Weights of a small GPT-style language model, trained from scratch on English Wikipedia.
Size: 9 heads of 64 (1 for keys and values), MLP 2048 SwiGLU, 106M parameters.
MLP neurons of a small language model. Each row is named by its layer, matrix (down: output weights) and neuron, and shows model dimensions 288-383. Each number is 500 + 25 x the weight over its row's rms, rounded and kept within 0 to 999. Numbers have three digits each. A neuron's up and down rows have the sign that makes its largest values positive.
A block is one neuron, or neurons of one layer that tend to fire together. After each block is what it responds to, as a language model described it from the Wikipedia text at the highest values.

L7.down548:499514525469508522486541470481529490494498479496507495549485496513505488496507503552455547534457494445543493503500466499453499510489534474523493540447480501482479520489468503469501462492481510506536562496512462478557473463486514530492484489479526496468538508457503446520528550489484468488
L7.down587:504489521485440462512491532489521485469480529465512499493500479490502517462503529482540479476509490492492509509454546498520531513516516523536450529462495518550503484477519514459539466463497555483494539488535514552540530543502534514473535492493517507548485494517531512516498508501508514521
L7.down600:518516509491467501522519531489504466487474501524522513500483483491510507470488529516487493509502498496519546483484488538513514559490500536492514512487521458543513484517468539513494495518521500525520511487476506517465512521504460510511482496524470473523524535520538507466506470440502541468
L7.down656:470519528493504515510452497517537544473474483488474555483480534491491480523487514505525508496534488499500481541525465456469476543492490523465486508480514476557524491484527468486495518505467501514502524512491468491475500462499530530510525477500519467507516462504507446522498504487535495527
L7.down716:517515499482489480522558472514528518478511470491526528505474511515530469543505515494494444475499494554470517544496467523498480515479527474461517493541484515526513502471516472518480555506499512469528460489473511536526474479522489481489468550420538489481497476531473484526458508552516504497
L7.down722:471492517493510485485551494584472506509531519482517444481482527498506550490485525510499484474543493471503490464503419473489475473507485521527519480447484509493510535522525477532498509471509491493525534503555503504469525473509473483533491492475506531510507512467443498536491475459512487504
L7.down728:499526497522513501533523519483513503513509521507519486526465484504541492510553490505521476515515485495484521477509469506503510539522520497531527484493469508459502466510473451532477434541522529500502500442523486502518516497492489517493491517455483559496507491480473473507501479506523549511
L7.down793:498519482473494512479525507582477495480515487496501486527505477519476509478518557499484479497511530488532496513527529499511509495491505488491479453536521518514472517505514510511453513471520519526533523514496489509476463528494514532481492489474521488495482531462501489470540516523508505521
L7.down902:496461479517492499480489500489483523518494523489519471515481473470499502514510524514466532503524522489482515492494503439503487486428515526500491472530479470522492499522490499537517517516437500507492536523445508470511538568520481490500512498478484525484492478483491499495531483512497473490
L7.down933:491504524516485499509524532546463506491477486498492505482488475514531490479501462504498500484460495560485477519529462509504513481555517502485499521545513537501542525449469479529518503518494487502472471520486449484519508481500483521501532486514523529467484490472442501496460496507478498505
L7.down972:488519489478482485531542482494492507486536496514528501480496494497550532501482498491471527510499492490500465494460476504467477513485527518506521472479510523486488511492470509490489453528526472465515488464516493461550490494467523510532523482470503494490486490463506523513520513525478480494
L7.down979:484475534453509459497489482509482515468441503476511493505507515462488523533536521522481501522508487491436508495507502503528517530466503463514490452561483529492467462496562546506518501504489498513463530514499507481518541505530459523515516501507492485524517500472494492505551505466521491560
L7.down1143:499464501495497544518492488505527477518497477528499458514544493496485499465511491456469496503504509502511489489489496489512508476496523514488463541510473513529500512494492509480497468478487516517521517518518488531511474493491515457487481523535408517513505457505512561480540516537481508516
L7.down1182:521509475469509529508521499499543463493491539490520498477495501441521485518480495525501467470497471516478497480489494517516485475493539485548517536506456488479547528491461479500517524504467514479521487465550511486492542478476448476470485520521497511517522499508486468538461500515491494454
L7.down1193:518491516507554527482513474518484534482489496527479480508475510520489506489480488479479500468524528504502486545516507503521471477467517505490508494498487529465532503481485489547489466504521472506557513504494485513544484500530538519525517509468498529508484509500510529483563572496514457545
L7.down1217:517465521502492498507508487497481523487484504515543488510553480495529509515532512523478515508517489508536475483495504477500494474477533492511501498524516458513546497497478472465515497502485492481505482448534533496487518493507469503463503502534478489480537488488473478539465504517522491493
Responds to: Table cell separators. Pipe separators closing a numeric cell in stats and climate tables (−24.4 (−11.9) |), plus parentheses opening unit conversions in infoboxes (6.5 ft (2.0 m).

L7.down96:496514469437502497451434451460531498490527516478494519451491495464495468502463483511462452519541492471505482462499453492484504481520504497491503476493506531490482455486491495481490462522502496555506481470561506517482465526480450491476459533490438502497528527514513524486495451486479483460
L7.down147:513490457485484526515484487482467490509523502503531482520524505477486495474515529478479507577513490453511483500498478455443548496500519441477477505531528504505498524457513517528476483518499499507475508507497494455494508479500542493502490508460500501507489518457513523492510476511485497504
L7.down270:545539532554521449472527519515536526488510508461481518478552481500470500510541511512472525510447494501485476500508491539523459533494543538493521473499523493518499437500507476522458477487482491480486513526463515522486496487517522572512457528482512480447507483519476504492479502510531495511
L7.down282:467490516468475485475530533496503517495474490476472518495457505517518503501488502515537461540461515513469469486458507506494476510492489461511518478505465526517515472531520486476492483477499515520477505472505464518511512510500518503483518524481482465499513480515523493501493505490549513461
L7.down398:502507497479523469497524482464484497527538496531507484432503499529532505545546495486451487497526495497499501500465484492502496491510480505476517496500484485524508492500523512480534511494518492497509498493534531504534504518516483523497526494511511523509492453510521543537490520494474464452
L7.down416:486467484516495531530522481562533549534462515481483496498464495461497508522544542512473477499487495500539464509498517456459529497497435499507488445503528499502477480501500524473520513468469538524460487520444536538529493502510483456499502461485496462512482499510523504486575516493534469481
L7.down509:502497507511466484543512463499494482491462492544490458543504481500465488452497492474448485492496481515530484499470461474458514518522510487537512487450533499483504483468477478495512499508504495530500544502491530519495505490493515539492465490443524489569519491526496488525488528539527523506
L7.down603:498500506493488483521566505561531520484519507516534463502459492495487486497493541506489499493505536494508483522511522500509524541455505476526511443495454481488565519526481503478508506493464517498519523500491486533490481491490492516486436509517539506516517497497486511457508562520503476479
L7.down1020:503460500488501505503491490491490451486423492541413478506536532493489505500448502463489481506518444504516504484492504518472525481520460468498521530452515499485450463506509516498512453491488495528443529478522494511486507501502494478485526517481497512496481520512480482507526453478545511462
L7.down1076:515493476526481522479551530504497477476473534519522497495505532497518509492522495502552506510500538496479528422483495521484488509484513480522496518478507502483537482488469520521513499481481506532461509506425493472538512510519527496492505485505462518529505503516487494447474488500523505478
L7.down1173:480500496471525534487522510497523492535484479551525531486470485497451495487504498514515522493478571482487475516487512465539492481498499506471554529520476501500537464547500485503475477497508481517472492477464517464551521527525460512483463473494469561515499515481514459537502498517503509494
L7.down1471:511514497506530507501477497491466477510480503495539497518481483528503522501507478480517512501507473488536537479503473527478495516534475516519513474481529540514511456518482466494518474535500457541472481477517461483475490511512494512528461491520494523471491498481513526498519459505480485490
L7.down1581:492542511519493500505488530510505463469482480504479518464497510478604481540498530501503532468512508493476498563520509481477463515483496476489519463497505514559556449468480489539478501493445526494490486537502475511519501541452507522500477483461490513497500491498513524489491512511520472460
L7.down1628:496479515504497480524491520475502486511502493512517505511466461522516533469478517499496495532478487498567542517519497477500467494532470527496519492518488522517508514502478543459505485483540462552501513507472480524482467453484510510534507517491514489522510513529498502517567493487478535503
L7.down1774:494490480506491515453502500502499474495473521475503511488516551455468531507479471492487486482491509477525533529496522512473542503498480492479509500470479536491498488540523453470505476488491492546476480535521517541528546531462476499491519485482534504523499512467508502474467447535498476498
L7.down2026:531498529525487494494511508486492458506560510481537468508529494480506571476508533513487482531502517486528535507479477464500509462518478488509495487516507509527492503436510508485540504529526485560538487546475507514495515525507517513534530473520521512517453493501475489519479442529466473496
Responds to: List-item separators before names. Separators just before the next entry in a list or table row, usually a name: final and in lists of people, and the | cell marker after Democratic in election tables.

L3.down1416:490504502528429469486515495539523425466482489515526516513503479495486491513521484494492527540505475486579509490526491484443491520541487532484504509512522514481491528513475478491517479535544488527497550473510489535503493523518536521485512534537495495520508484546536508517503481475491528506
L3.down1467:494500480508488528446490540541416508493476496510509472509482464497505517511487520508482514457490555517491501486456566540477508493523508483502451555504457505489510487522485510497498505496526490517523458499473508507497469507511533475499478509554479509483474460469475459473534482506496466498
L3.down1595:513472523522491493446483445541521478500496500518519526534485470513508466474499528535497546468487475489489531470500492513476507537519509546513487495476507478451486480503457513512498540549518497484518530485545487520515472472527485516484467514529424464485501546490505451472497506465493489504
L3.down1872:506504492536499478500457518533510486475494487573483480549492490512509520460511524515456501529497501502517481496496545510470476553495510506480456500476506498504538498497487519533492513504523514488504528474525506530559498480537507508489499557493501509476487490473497465531500526492530490492
Responds to: Line-start quotes, table pipes. Opening quote marks at the start of a line before song titles (e.g. "Lighters", "Vortex"), plus table pipes after small numbers like rank 1 or 2.

L7.down222:523496540517490511507506497517472516481505532519491494504575482448521473487526517506448491509507478467486476460500492482507473509480469477479508493522549446488482518507458541509575500485495524502489515484466522514607505536513519478477479480547515519503481451500486468507505558499536471551
L7.down293:499498504490465498471479513501487478533522512481527479490522498495491499537498533503489539533531508484503510502539474477461521508466535526490548503452527468508526462468525498489529500502529462510490492517465496503467462499499509426509512474477502488510458496530465486524494476470515499500
L7.down296:507531552460486490511517442488460553496509533502527456468475519560517495504497508508459473514489498518536496529506468538470482469515535521513533487497503497483454465564498484535497478520498501516502530550485536508554487446509466511508485478515528509520487466489504468503542510512491489536
L7.down526:450484487527531517517541513525506499476492498494488520509503511459531515496516514525436493505457474499477532505521471488558482453469465484478479454477468482495532456473489512523485511535488521485521482518499516477545469493510466454481499481459462514520514496477518479518502466493459527489
L7.down981:524499560542484528478471488493489450466532520499493481513567476508504459515534533511519539494492520516471472516493485556517474485555475499514523530476504476520519456512481515472491493509480524485542532490439519519491437524488491521493518524489512520509503494518543475475487510512532496499
L7.down1025:509472497499518481507508480492471503522521494521506507493541486479519502469529524512493507496500501481491498555493526498519528480491543517511503444502505426480532518477508498531487495473500515484531517543522479486459469495510495500491513489500516473516494514508479447488517504498531504478
L7.down1158:510492493524514530529479489498485474507487506523518517522527477472505513484519515526539516500482474523505486548514483515484507443478503504459493457506484483491546446502497520509493482490469522523478477470468521511533451505487527508474486544522482514526510490468488505478496496472495467485
L7.down1239:451486495489526535497526500495486469467533510501478521460530496507473505512511539505471480487490474538480530480519464495519485490493497473495505501512535386480474510488528498499537460467500514506527474486490509495532517498485477490488508482507527467516490493509452509493481533486498533512
L7.down1267:479491518542500530504501493480488497509521511523513507473538495468478516492519492483486465494500508477504489508453509497500545498491528475443521510509506512510519498482459531484485496496507510458502532476495480519534497555454452484482496527498494525511468497512488465510537508512526494493
L7.down1279:505492488535525553494438478480492473513507527513519506467522518502491506476495569482464494497499502460523527474525533520485479515490520531511501480496478484492513481497489518533472498523481506482513496510456507477504470493518453553509488474518518554517514424476469451507499520519526499475
L7.down1430:442441469507517542509507473491483520525491489473529492446537493507492503503511521504455505475491495513492522494566497519533507532467478542501515444512506440490511498525495537543471502511454491465508522452474472505539488458542522461491536480462503500512512481492482460536520482448509479505
L7.down1446:498524504499473485475519491492468486525466512500473454500525508500499443494505519497496518495523490503537482486537496542506494466472529469493504479541523494476527511468507476517520547518457499484516515485458459499475492482488511500501469514496488498491504485512510483491468519498512470519
L7.down1550:467452515479525505511518508504476525491529525458491491487507472513514523503508485505530538512482479493498487494528465508465458510477473503518496493532506497498474460497504510542533508498513516514518472491498507499485468471523561436470491519520469486492496468533515473449572440474530518525
L7.down1777:488516493530496508497508464457504493548514520503525505487535451531488506495493506566511450479487523499492467505518504515501488479509472526475483470532486487527494553501509507534466516483523462461526502514462532476499485462508460511470463468507486470459484476490482521491485494530505508503
L7.down1862:482487508496501540524483494451450501483532521525517520483538511516544503505501506507484544480506470450508484491557462511494499484501488461483515502512521450532498490505487505523532481459492502487501498516475516516554458458522472465510513476513518482493481435504498468500500442511518493530
L7.down1988:448470514536519488474490512491484507493482473483499498519532490510524459521511517501507513490503463501478521520529497528536479490446475488496512510551511498530509462474535502486549543527480479468489489485466496480475494491498470484490539499461542467551512472541506481532480497505516538473
Responds to: Name endings and table cells. Final word pieces completing rare, often foreign proper names (Niz-ami, Ey-ck, Nose-worthy, Raek-won), plus numbers and pipes in Wikipedia sports tables.

L2.down844:503535508493492527498511495511482466488511519508545479472470508481532487474502484487548472512539489525493480505511471537511487519501514507509506513507474517460497499515494492461516507522481497491479478503485485506485497468544511467486532480437516484505571486496490512485496537508499530488
Responds to: Numeric table cells, years, ordinals. Column separators and minus signs after numbers in sports league tables, plus year completions and ordinal suffixes, e.g. 1960s, 10th, 1918.

L2.down1640:466498545479510529531503497493499491477477524453532482558452503498505469478503520523492501522474517515509500483524482519488492504549471527512507435550541500514491510471491517508533526518474482530485484503465483492549522472453519492500472529460506570471505507515554565492537537491548494535
Responds to: Year closing parenthesis. Closing parentheses and "and" right after a year or date, mostly in birth/life-span parentheses and year ranges, such as "(born 1999)", "(1880–1967)", "9 October 2024 and".

L3.down275:507506531480495480453518519504490526505482513534492528456511498518500502521513484514499517507520520504532494482439490511509545522476502497511482509468539492479472459477520483476495505498455555505533510512525484473498556509491480542522509518543494503511511497486506542471496496502519506518
L3.down607:492520497493496489495494484496531541471532490489477521460466504468474486525506479483518510519503504486530512531474485505519526527482526508482488508509491502512505520495524514501486465473515498477491514456488466461495495456479462486518518475506500512495484476477498492516494548517506487473
L3.down1566:462478525515475484502481535474500546501482493516489485486491539485460482472479488495526507514489517545549527493455544493517508453489465483497508502514445520504496506435480522492519500488496529499496508470445539495499510493531500501492504507493494489511509512494457489510519448505534523466
L3.down2009:469501531515512489486520494523526561502515515502498469518458512498521507445491513530499480510549548499501537488488493532503471542528528498485432538531490524441447475503503448466494505493514569505513493537496500527475481498526502518503480489502490430482470508492480528477448483490509482500
Responds to: Sports statistics table cells. Numbers, mostly zeros, in pipe-delimited sports stat tables and match scores (e.g. 1-0, 0 draws, 1-3), plus words like record, professional.

L2.down1881:485503469482547488529490495513464496551484507471462528505480472552541525514457521514494494471474508507528510487549537487496503499467471455514485515462470521485473520484500523544521470501482528486463495504467506432451546536517543512528519491540464500534507524462503480477528495482522502515
Responds to: Quantifiers over sets. Quantifier and relational words introducing a group or pair, mainly both, all, between, each, none, as in "Both seasons", "clash between", "All these islands".

L3.down648:503527506497488510480521476492506496501497467549507515457474506490522493527519487513526531590497525466511502557495512474539559529504543470512452467454491487526510430476534506466507532495501505479505448542511468507487494481491537486466499505511544487476489480515489537498483496511520504491
L3.down831:476491522506496521520540548449506503522530498534513491501534515479509542493487487485524465455478525491518507514454466501463469483562508514513491557561488429457554506517538437498488489491450515514485489484488503485546532497483535484508535489490546514497517503484493467553456512538502471488
L3.down1257:529487484486530503519491451492501469487484485510441511488488481503488444520530498481489480555508513483504530481450499510490509517515540485500445497491511510472528494454513562463546518503491500492490490549532455515486498556515462528516458456463495482516481448543538475488531527484518509522
L3.down1588:553524472505504475446484523522474503508501476502477458495523489500451491523477530518517500488502562461495485514488542503494467541520480492543507518521491520489505480473504499515497503504545492475443484495528485507474486514469511482493492453527502489488529517488523474480424492499497526447
Responds to: Over, some, and quantifiers. Mostly the word over (victory over, over 6:30, overdriven) and quantifiers like some, several, many, plus under, about, nearly; weakly, word pieces in tables.

L3.down138:510475542521509481500509482549489521510546495484479506493534479509516490549504500517512518519518503505478508497515516537465505513513475512490540494435506469457500471501479495506472516516478492509514473512487485504502493477518495490527500499515505485542497496523515506529526499526490519539
L3.down271:495481534479501464461479530519463560496550475478535497489509566519511509505485496523476484505504483455477511510505458497465522489510475514533527479547493469450480531496530499543483512504481526481493509526486519534473519518499474485528495483498493500521497505489472540506522492504459464513
L3.down1651:513529454511496499488489500507533530519516488476498467464464536498568537471516440547473528488440498495494536534493458535490472522521467503524513502472496479526513526514491495493512500495544507520516512480496523523463485511528480514514511541519510463497508512482468516498500501440509544523
L3.down1655:546477533478529493499534457535483501502492513513505475477473496501508481495477434486501487463475500465474480501519440494473530508517500485543498503513476528450481514491494521545522503495482516507492535483551522501498480483450502459489513510503510538493467486552509496496479498486551537481
Responds to: Tokens after statistics. Words or table pipes right after numbers or figures in census, climate, infobox and results-table text, such as African (American), About, recorded, and | cells.

L7.down163:467519537508500538532498483476505457513506505493538478531513518511466506531512485497515547517469494539530511490492506500536507490504474531514534472478505446548508483541457498510517524491490488528529442490518493491536502482481534470497505491531505519506452475501459494504461486506522502521
L7.down179:524553487472449495469505522491502476470522476471522534526526501475469517511502434513501492501518545491500499491500466531532493494522496535508501513506471459473543500482504508495502516476445495509487497545508474513494487556513507480542535518477518460531536539498512526567487528497460492491
L7.down651:488454500508517548480493510490471514496505509492477480517504459498504467513503498523497539487472445485526504517533486462468499496461536512502487520517529483484516523476469494482518484505485465504534543492514522515536469480541518483462490524547527490519527435479493485540517487526514484520
L7.down673:499495501521449462496487524506494492486524520499481494531506528496547511498515532540553557468520473494491518503535461518463530498496518543497477447527505490470542530453502493501447512522500522479519532473454523482523486517539480510496492495494483495511523463501515469502519458541481474525
L7.down853:496474485543552549495496501482510505478484558473484496548514561472490452517501493496508515485525480505475452524514472529530497552539509506489530558505540537531539470540460499487478480471462434516482478510529490506510520512525509492449464491511481535492518491544509478545477489494511536456
L7.down884:527456492485507484477524510456498452493439476498520435539486480503508522479545497459510483526535485482487520495439459495546481538521481516466466486504524551531517492479508505458470482461485489496450517501533459551493496513534448487490541496457496519555506550504490523524540453490522522544
L7.down991:505505489524483526498529432444504482456501491537482479522525505511513498544499482491465525468488452496475502530475536533493504492508487527490506458466523479487493515505497484551575481502480547562456435512488506505516472504518467514514487469491474491515471486488484500491462515502519494454
L7.down1056:509490489498507523546526517510472490487497508510517543520499522498452519510460502536547540502483518510497520498498506454480502468506463538510501530485496488485488476491520483534474493539532513483490512479512463501506546508510467535522505498470474461472469519509504495530473474515475519508
L7.down1169:494510532530516522539464506469474491507554524515497481450501532496494550513524544519450590484499504501467515520519491497500476491463537500473529533507504497456468494479476481501507494512500508515482504492485500489494477462490513471495483479510513504504494481474487475517535469544497457550
L7.down1178:473470502496479487516463494460456472502517493519526476501567504507539474533501517501483567460500539487491519496519557530557536481491459520510524518500480501528516531494536481522547519483492521518469518462463506505539477449545473491486484500510496566503486420476458494526514442495502524520
L7.down1181:512461471515498508520522471471483518518443523479517438515501489483470500521483476503425471510474500511526488498504510496511504479487512508531485510509494464498498534499495468534495482514494510522515503540528503559477506480486500517513503502479533487514486489485514480499468515480510521485
L7.down1208:480508527511537518510489467464457484509538516497491511483526511511505489473564542513480482511500527480513476467487521495538464489458496515519504474520504456476555462542521529528524534504500520522527489497497465477507493475495497491467572488519516527454451481474468486485540480522526474538
L7.down1387:492519479499497507505452482488534464527534549509458460470497457462520479525458510504454501510539491513475505508523498525522508480516538502521492482576483503482501500480437530480510546507470480486502547486472496488508474476511502550500508483478548445500520480479488481522497535516495518504
L7.down1519:451512478525529512496474493481465501501469515491511453525548510514462500486514517504525527486504543502475506521498518503503500522507518491525496478523509512471513477502511524500435535495489449479570471546474472463546482478496556464507485459515477528565469490460467510541479528511462491499
L7.down1600:481495498539529521530518476496500461481477522487558507516530535516494463506533481503526535506477477523505493470498501505462494505525525494549527442494481461482486528519500478487558510511490439504474535492520522504539505483474522532475515526501509482467485449458488506518475508510508448515
L7.down1790:506479510539550501483488516487490499500569503481512520479503484480514485521508455488467562480509500496509465500498514516547499470472517477473515499556494456509494493480508521480485467487500528511467500452490503500509501483555468498498530506528481507541456483496527509518482503520498502493
Responds to: Table goals-for numbers. Numbers in mid-row cells of sports league and season tables, mainly the goals-for or goals-against columns (44, 54, 11); weakly, fragments of names in lists.

L2.down1746:474494536523454509521510490459510545523496524496521433479478502488570496479453500508514479491522486522516526485480540483456538553514510502484493516497467508497494514504494496485496496465474522504470450517488489525461501524480526482476525519475561440548483475497467525523497421499465464532
Responds to: Sports score and stat separators. Numbers, hyphens and slashes in sports scores, tables and career lines, e.g. 4-1, 4 / (0), a 0 cell, or 21-year.